Weights of a small transformer language model: tied embeddings, 380M tokens.
MLP neurons of a small language model. Each row is named by its layer, matrix (gate and up: input weights) and neuron, and shows model dimensions 48-239. Each number is 128 + 32 x the weight over its row's rms, rounded and kept within 0 to 255. Numbers have three digits each. A neuron's up and down rows have the sign that makes its largest values positive.
Before each neuron's rows, "fires in" lists the words (lower case) most often at its 100 highest values on Wikipedia text that the model never trained on.

fires in: "of", "various", "several", "many", "other", "three"
L4.gate474:160087123150130141129125100121108111078127137103148189083137158097117146139115103127153145111155060170211110152131148089201178108133145105119145166113149158103141111114124101151116183114132119147087140177120101169105120144106177160068110124147074167162081143134115130129120157128124091135136097121155098139162089107132130066128172161125094112147126162127168134198120102098061145113108174149132136127126145128108159108149123108073115097180157157124111099137191113053096148087104093113126109104162167123132130150121134127122093178137146153076146159120120097095152129079154156139
L4.up474:089130104137133134119136108181146158122155166181131146137086137132096106093081139095170129022063177111081112127176136145124101089113122155119139076164102155114118171108191124156147085124155132154128101115122130138175125102166140131127136067102167099129114090092107136114081168120126162160146187137114143063183089163091132173132157163221082135116168172171090138140091168161161119160124104105115122168080178114129107108101118050134098148121130086072132140073168152116144117147134109100095127152109075128123104145105091131178191145163145116113097185086051144152110089085108088095

fires in: "of", "who", "which", "that", "by"
L4.gate814:108093152129102138140158033061132122136173177142119067099116122197089105131137146144119097098124156124136140151095106073008121152101150099117152113134131144151152110124070075147120062118138132123154167100158085134172126078116077132101157103072131096122174116123090143190074160149101124099201166122163078138105148173130133146133095140136200155151138178148100116148101131208160133174198112090113088126072095094122144150107148096127143142172106132149119127144132143132139137126215067205089143092141138126156100122120115073140080171187220088156097155154132121139149092092131166105
L4.up814:194124037163113128162165049073121130051133147123074142145148138126159152109121084065094099157087177142133121149184074189131161126161149100099117145122160128103099103129112148196117116093119145110168087147137104105145131111104141168119163069076132182155106112108091076119155199116119103176080113133127204151138151129108130119160111077108119118147087126101108141095050130153107136131131132167060182057147115120150141137161143126137122131089099078141107128049090139144149167096128147162100176166104090106198096085110107075100100094144149137183197117141106162107137136110194134084

fires in: "and", "who", "which"
L4.gate330:104067120096137192116158116139124062065130110099123170133132093110071108155176113129129134167179161121090174199193134097122176113118132106153104129151173193079139112116236125192112099068139146152142121143140145130130154085124073068135097106107092136113125068152084127209100145149093135109140135164101145175128155040174194138139106131110155154141125140138160074165157127137129133130152118142143141205145166039160158118156123147114148129176089175090076091060115079152150112169145115128121148117102072150120124161147141163130135101105141150168076143083105116168164102135124142121
L4.up330:134075147169092158111095203091120120161094165152072154130184086114167106110102123134113099090097178163152129145092097096041119170111136141137126103117153126138111158180135226146082168093161134116099117120202122117185155164117135117118161129195103125169165067141138161139176203142096099184133103112128101132132132112128169162124155056122133104088215085172130139119159102140156079132184093177108162116102120154157085173090159093111092113193106133096135124084170194117137080097106136118206121166121071114112066145077075116086137146127165090143096082135126083089095110090160167122

fires in: "to", "from", "as"
L7.gate1679:147170121170124120142092117174145133153066120158189104167125139126154095164080131108182165154094128080078132159094200125216127125121154155083125052143148143091108134100134157091100159141155132119123169115101124107195143169129154162159097078124152111176199056099105110124112103082123158075142089112112179160126098083075092155136134123122073145121154137124085121124116126104140133106163104177130104119130151124164132156113124116102188089100168139153134097116117150072109154099116144163133137086108083086134111131084122147124157142160131100164112158120114114062115113117132154127
L7.up1679:113187155154138114154146152080206167140035145168112169111116129117145117107190141116141136089072126113128106101080137135114148117088178172176131131095108112163130127142124184144121121120132141105144103170149170084126088137166117138081146178159163064143135156113128096131107103114132068110124134148127121101165077089137090148153154156164174221097151217124151136108086126209127121102115194090130136146085110086160093125118089149155117097109107102081187093118148158106128125158084146132126157149131111087121139108079052155138135107162115106067115080095143143098175101124152146100

fires in: "with", "as", "for", "against", "alongside", "like"
L4.gate126:167127087143119081146149136182163142173089112065153126130186125143138097157178101141097147135072186107109191109139081146089135134118139144107080119214158153141051135150117111152153133129142117113142195121127126123183107124142116138060167125149134139185140096142166107101066071143150120146182141064123128139123134162092154110150151112087088133120198080107095106129104157171117172153159078114082131110134090084135128144138105108117156094125140129160101106116111129189093185137160103131119071130133164068116125161122165105145106171146086156109137132125119103158119113101066138081
L4.up126:127111105138168112039104152147075120081068114134174127116134168134100117109131152167120077113177119071180090096156112064130110149084167190163138158106177143128127133188132150113072094190137144086129142088127130098146126121169129140123161114079131082204121130129126111146111155126082114180178163106111128101090122150121158067132101115159146053142103176133111112088169092157073126110082091141040126098171109155143109128221147082107111139126139184129148097107109143130134079118123115126122138192178173129193139090162136129200123155151118143117196162135129057083117086138144193145

fires in: "and", "years", "then", "soon"
L7.gate440:113115151119112110182175171155145140134114095117196163119110087083153123089099149136163154194122137182097107171127125106102107055203103097144091095108087140169183108087132091137123072066144168090130150142109154165113097102144085146140151142173062077164080112145170134115152169104155142178124142116148143179159088124171127183180092116119143085109128149129132128142134120124125191122131175131124145134109118086179082112102128131115107124141136137068137095138091180159107107156133169126131125131142155176183101149151151149091090104132104101135144096169082157105057072068138204137
L7.up440:127082143083128149172110198111140145078126132171120078086114122152082138096105073145107127147138134137111114128130124174107093092118032128121135151168109113141142117172104127170128151097129128098085100113129070138123161184172109074100119221165090152114122143167141132173165163113162126129139121106124101172166140066085107096078068155135139170115117172167120124130176085113129138106189143154175107160106127116117125110161094133115147093164141138114195167141182073079055090180127127147098176089114127155097100123189152123094174125117157123152161114120135112141155069135109113139

fires in: "and", "or", "for", "sexual", "verbs"
L7.gate2283:110110104123107131118143071125083116105159131066156116151184160113089145166123177087092135147156154158181209162082105142150120081097117196145157126151114134138125136077100129162117155168090156151139168111149094122160115086045116088106103139152110170170141188138160112131115184128126101105118103108165083143100169096122135128136080168101123114132111180120151117107143121157116131150129142144215135072143125090142124125155116093171116139135163138118131137124151119116124196134096136134062137122131152091133150076156156066174153070093131112108165111134139080172125131147134088151
L7.up2283:131100147171142154141182156095236137133138095156112144097158072146167140191136124090086142136095134091155124134156096133133113091131142135117097157128202104128139147103176157108109146110044152143184159161193140060194071150184110063080113148156123100167072152128126101135103092118103113159183196149117137158105135076105160112113139115129138093121104180176115166139161111143129107130100177189088141088058091125170186050104135176095128132107099092134108104155113125096135060141090134073161145116185078153155110156110164109132116155092121122084137160097129116129104189170145178132

fires in: "both", "between", "for", "only", "west"
L7.gate1713:121117123165113145141056128129146135140132110112235111143121092120097201137121076076119150082196150160107098137116114161173114159153126111117155112148170090066151130146103153132066086156165128158129187107098121106187190083107099107076153139159132159109111105145092134039112185117136088096186170143168185114089127160152158137063128180100157121091098132117139119149085173144104190155114116130107121133163135120135100105112156175145142167186102189091137085144094129142110103128136182111150180125086132081105111121113121131095122138203140135062134120107125104097103189142138080139
L7.up1713:075131134168132143100178193136131161052167083073126111055162168142148122168115152088160134163144076110122096120104128156165136076127139128131173095098075140107171092142134117086115088119085081115148104123123089126090129117105092102096162126120096127173141152155117074104192129124122108068151124121142097094130127087144156125088122142131165143105091146158108092128121108107092191143101100120089135113179185142100143132116116134131214151159114120117101115146074115149189120131120116104156083104163109165115128153133121163077130127142130129109204079185178093108107075152161157113

fires in: "to", "into", "from"
L7.gate2285:115084120092066100118105115174097129146160063113119136090081055126077115084161137125195147100088180136139051135123070120151166116144153175161113182125095142119086117149173123158141117166132123133205113154096139111158167088126174124094107151175111075091143144121094110080127145165114110100060045122164104126121059090142107092113133138147148147147151065086111056111085142146105178121152158133104076166156096066156145119137123119086090150194165138121045103104116123108144098141187134155134148162083150148177134130122199137130126140165137144127174109065192141140121141102153104146
L7.up2285:115133131118183102120090135153151154148086079100147115099093178143158115133104114154130157140150142138134023143126211128106189127124071156126155036110096126118156159112121113110123106117153097165075126161053055100133123060121139128168105085082101128185136138196125104135112110164170151162122095134110172122080114187104092096133171149080104074064140103126091142151115130186160167073079138092075068146103143150142154089128166210100137102092188156114126101107176117135085108123076094089136121132105101070141094109122099112122129120137139165122177145123182098102132108118186142135

fires in: "to", "in", "which", "help", "helped"
L4.gate62:167142072104104145123120118140021141156147160124133129096154098154109142122182118083069110163157175115149129166153126091148186108149141149118134142093108091124114100104106137155121109142130079151192125199185097136143132164082122140132084147135131132198150102106099113156104197178092163143109168080114123113164125115098143086174161121107104034143130114120106109148148098165164137181125103122134157123212078122146151131092121127096122110149152145132157170093136068147151183104110124083177163122177186147212127160152146099150107124150186092136102112136052178094109161136128147160
L4.up62:119097151159110119122124121151112116087078141165073181180188092115127132073134160076119129123147130161174189120116112075122132109182119123093125136101152145088127148156139092127043117102114123091219100163155119155175175098133161089147128145132151073131117062135183070117130155099112137044131110168068192102140142136120105085150120138172174091158100095132079152078161149132121102134161152142203114178137120071142126154117118189090092131090135157090134155125131134120096063089168135096120124131098141097092071122124133133121134106089227107175069114133077085135109094127106201147

fires in: "of", "national", "united", "all", "house", "world"
L4.gate1656:131107139151093083104149140152143102111146112136141149128139139175059141155119085152165093060104136095145125149150160170133152153124136134099143073140135118082160117079133169130156108116157132130127127146122115123142104128123145127134148081135086217121132166133133163090144144134111157082118102177123138161124167148092084127123164150093101140166125102022145114178146124119112146075163079076143140121147133150149111156092095074160089191190063158101122165084174121126103088134130147118103180115109125105179133081147127149174099108105174108150129174126119182152065111147107142052
L4.up1656:156165114164105100102115151131085115163107147119142221156137136143109173142134101122157133109154103085144154199122174188100102115094115094165146131132110060122178067130150144155134100088128095116125104169110105104139082152091118125121168178158112187126133198127176188045164146164111132146123073119096109128077089137127109112077116119126091117140139134108113125170142102150112085080153099073123114112134144082136085124087076103136108195146089129177076183113124194117172114177109130128127145093131069133099061077119100128142161092150149112148150162076117149171009135141050091127

fires in: "other", "various", "particular", "similar", "same", "former"
L4.gate1272:132107105036163166172127101125109127148134135155208153110148122135121102112116163101164147098137158164134121149192196152145075120135123216072110063115154129115124143132030094146171140153195107134124147080175129232139098161131092081083153141103152139151130180187153079081187107096074124152125085114153101151142162099120241139074172130150070112150122128108196052173126170117139094133104116144110153097149095137102120123116142116154159154122142132112116184113150187132086141159124114156093093177129158139112142132118120107127105105137074099164108082151186096141155177121103093145
L4.up1272:120073159176141118179080114143149116124133192168146072114109123097140171083126062113153116176140155094174135161151135111143109144197150173164085152128136153163123134096091150131115156132119124136161125094155127084134115090128160149126063169108167089135098103130111121149144112144077139165186151099171113145151208173162102113111154160158122127224112056093169140148120135132159172097136114120132177102112116107113100144119185156124084191123103102124121147116181157167146174146119127178184071123108094181063153149123080172116106122101129147110151207110112053152145123110168071097

fires in: "0"
L7.gate432:146145135196168103149175126115117177169134128173130140120131093136109100094134128105168112107179120129098121104167143075148180163114092114113093120112117125099092129153140143098153150134112162176085138142158144155134118119171126146121135144087140119153071183165123080170134129159113123055105147087139114152108020112135105131123091180071079170114152185131145121103109156136130115103172141146180101162108135106100101180121143139135172111086110165138185156130164121134128107174153124099202109092130126136146122081091139145166143138080149133127125137144120123197152097097168112065
L7.up432:180108197134135127104090123169077139139099178116129101116164115138146131139161155119121059147120156174100107073134123121127185132159112124088099142157145106154109106107090124134088144115193158101133155126074085060121115120135098099112156155135152123125096072158039111148135158128175156129122133133118080146126093149139148137195117180105136057152169142138096129110111093114144106114150139150122103109114107169127144091136140087073152098128123147149157110124122137143182136138156156161109158102141102165084124136110100112139107189125137139172130206127110129147097195157168174107

fires in: "0", "09"
L4.gate954:116122101136136054147193103111149171135161062149130140151113086108109089161146135192107157184145103157145141155140108138092154174161098145154114104118119152086082042125154119113189152104103140143053119126124164081116144128106104132095229110085152147153230177169123115120141108137077159092120091120131137183089103174143178177136087162038142150154122124103103127100125052149106153097132099152122099155132128123142114127063142119160075170119115179142099137125074134114160150154122104093175110127084138152146146151079103124151157130139140170120106110141112122144108104153105103092
L4.up954:140146119144151100137155109146123160066145182188087112100125109126130166164094164142092120115150111136132131144115165130131146098138096105120121074148171128109172163122085173111139173125125096113187165113156130124134162123115164105118205149116126106149127198068108141087150105105123146157156143128174135199148101142128077125108088196120100133130080145085121133090106116151119106061116137086164160159194164156113126070153114161108161098174129144151081102161148104140141093107108123127102148144086179095146132142082120168111183139145174125150158162141127079153116144151151122112

fires in: "not", "for", "without", "only"
L7.gate1898:082103118109107122084124141136147118132078090106107016098088147168116154111080124126137157170168129118128103083150152179143133113173126173162155185128158099059189138124149126117148165091123096140117177118143111125174119123158189119123139110163155116076081138129104090113145136138163153185070096115146128045152176135056182136078090134211177122151155113150111150124116153110161152126109118141157096141099123081114107127135112075074142086185120121021148131102095124110177105089152132142125181171094141197151097121133126156102076179112151079100072096168069080143168134076122150121
L7.up1898:111118141145125120066145147109140066133092099086152109152102140081145144158133094112109146124135097122101116105164167145066164096125130161126130158155094175160126124087152128078133135092045136154132130116079121106162148121134156159095075150136154119109171129090101103126155207172135195150133067065063144116122107122154121094109127060091173137101165116136158059081160157098128120116143068142190140110110083109144143133103145152092118132141163126138078160114124120181137074110216113140131158167089150078130075102143111114138139169118158100106185153159130099127131111177113090111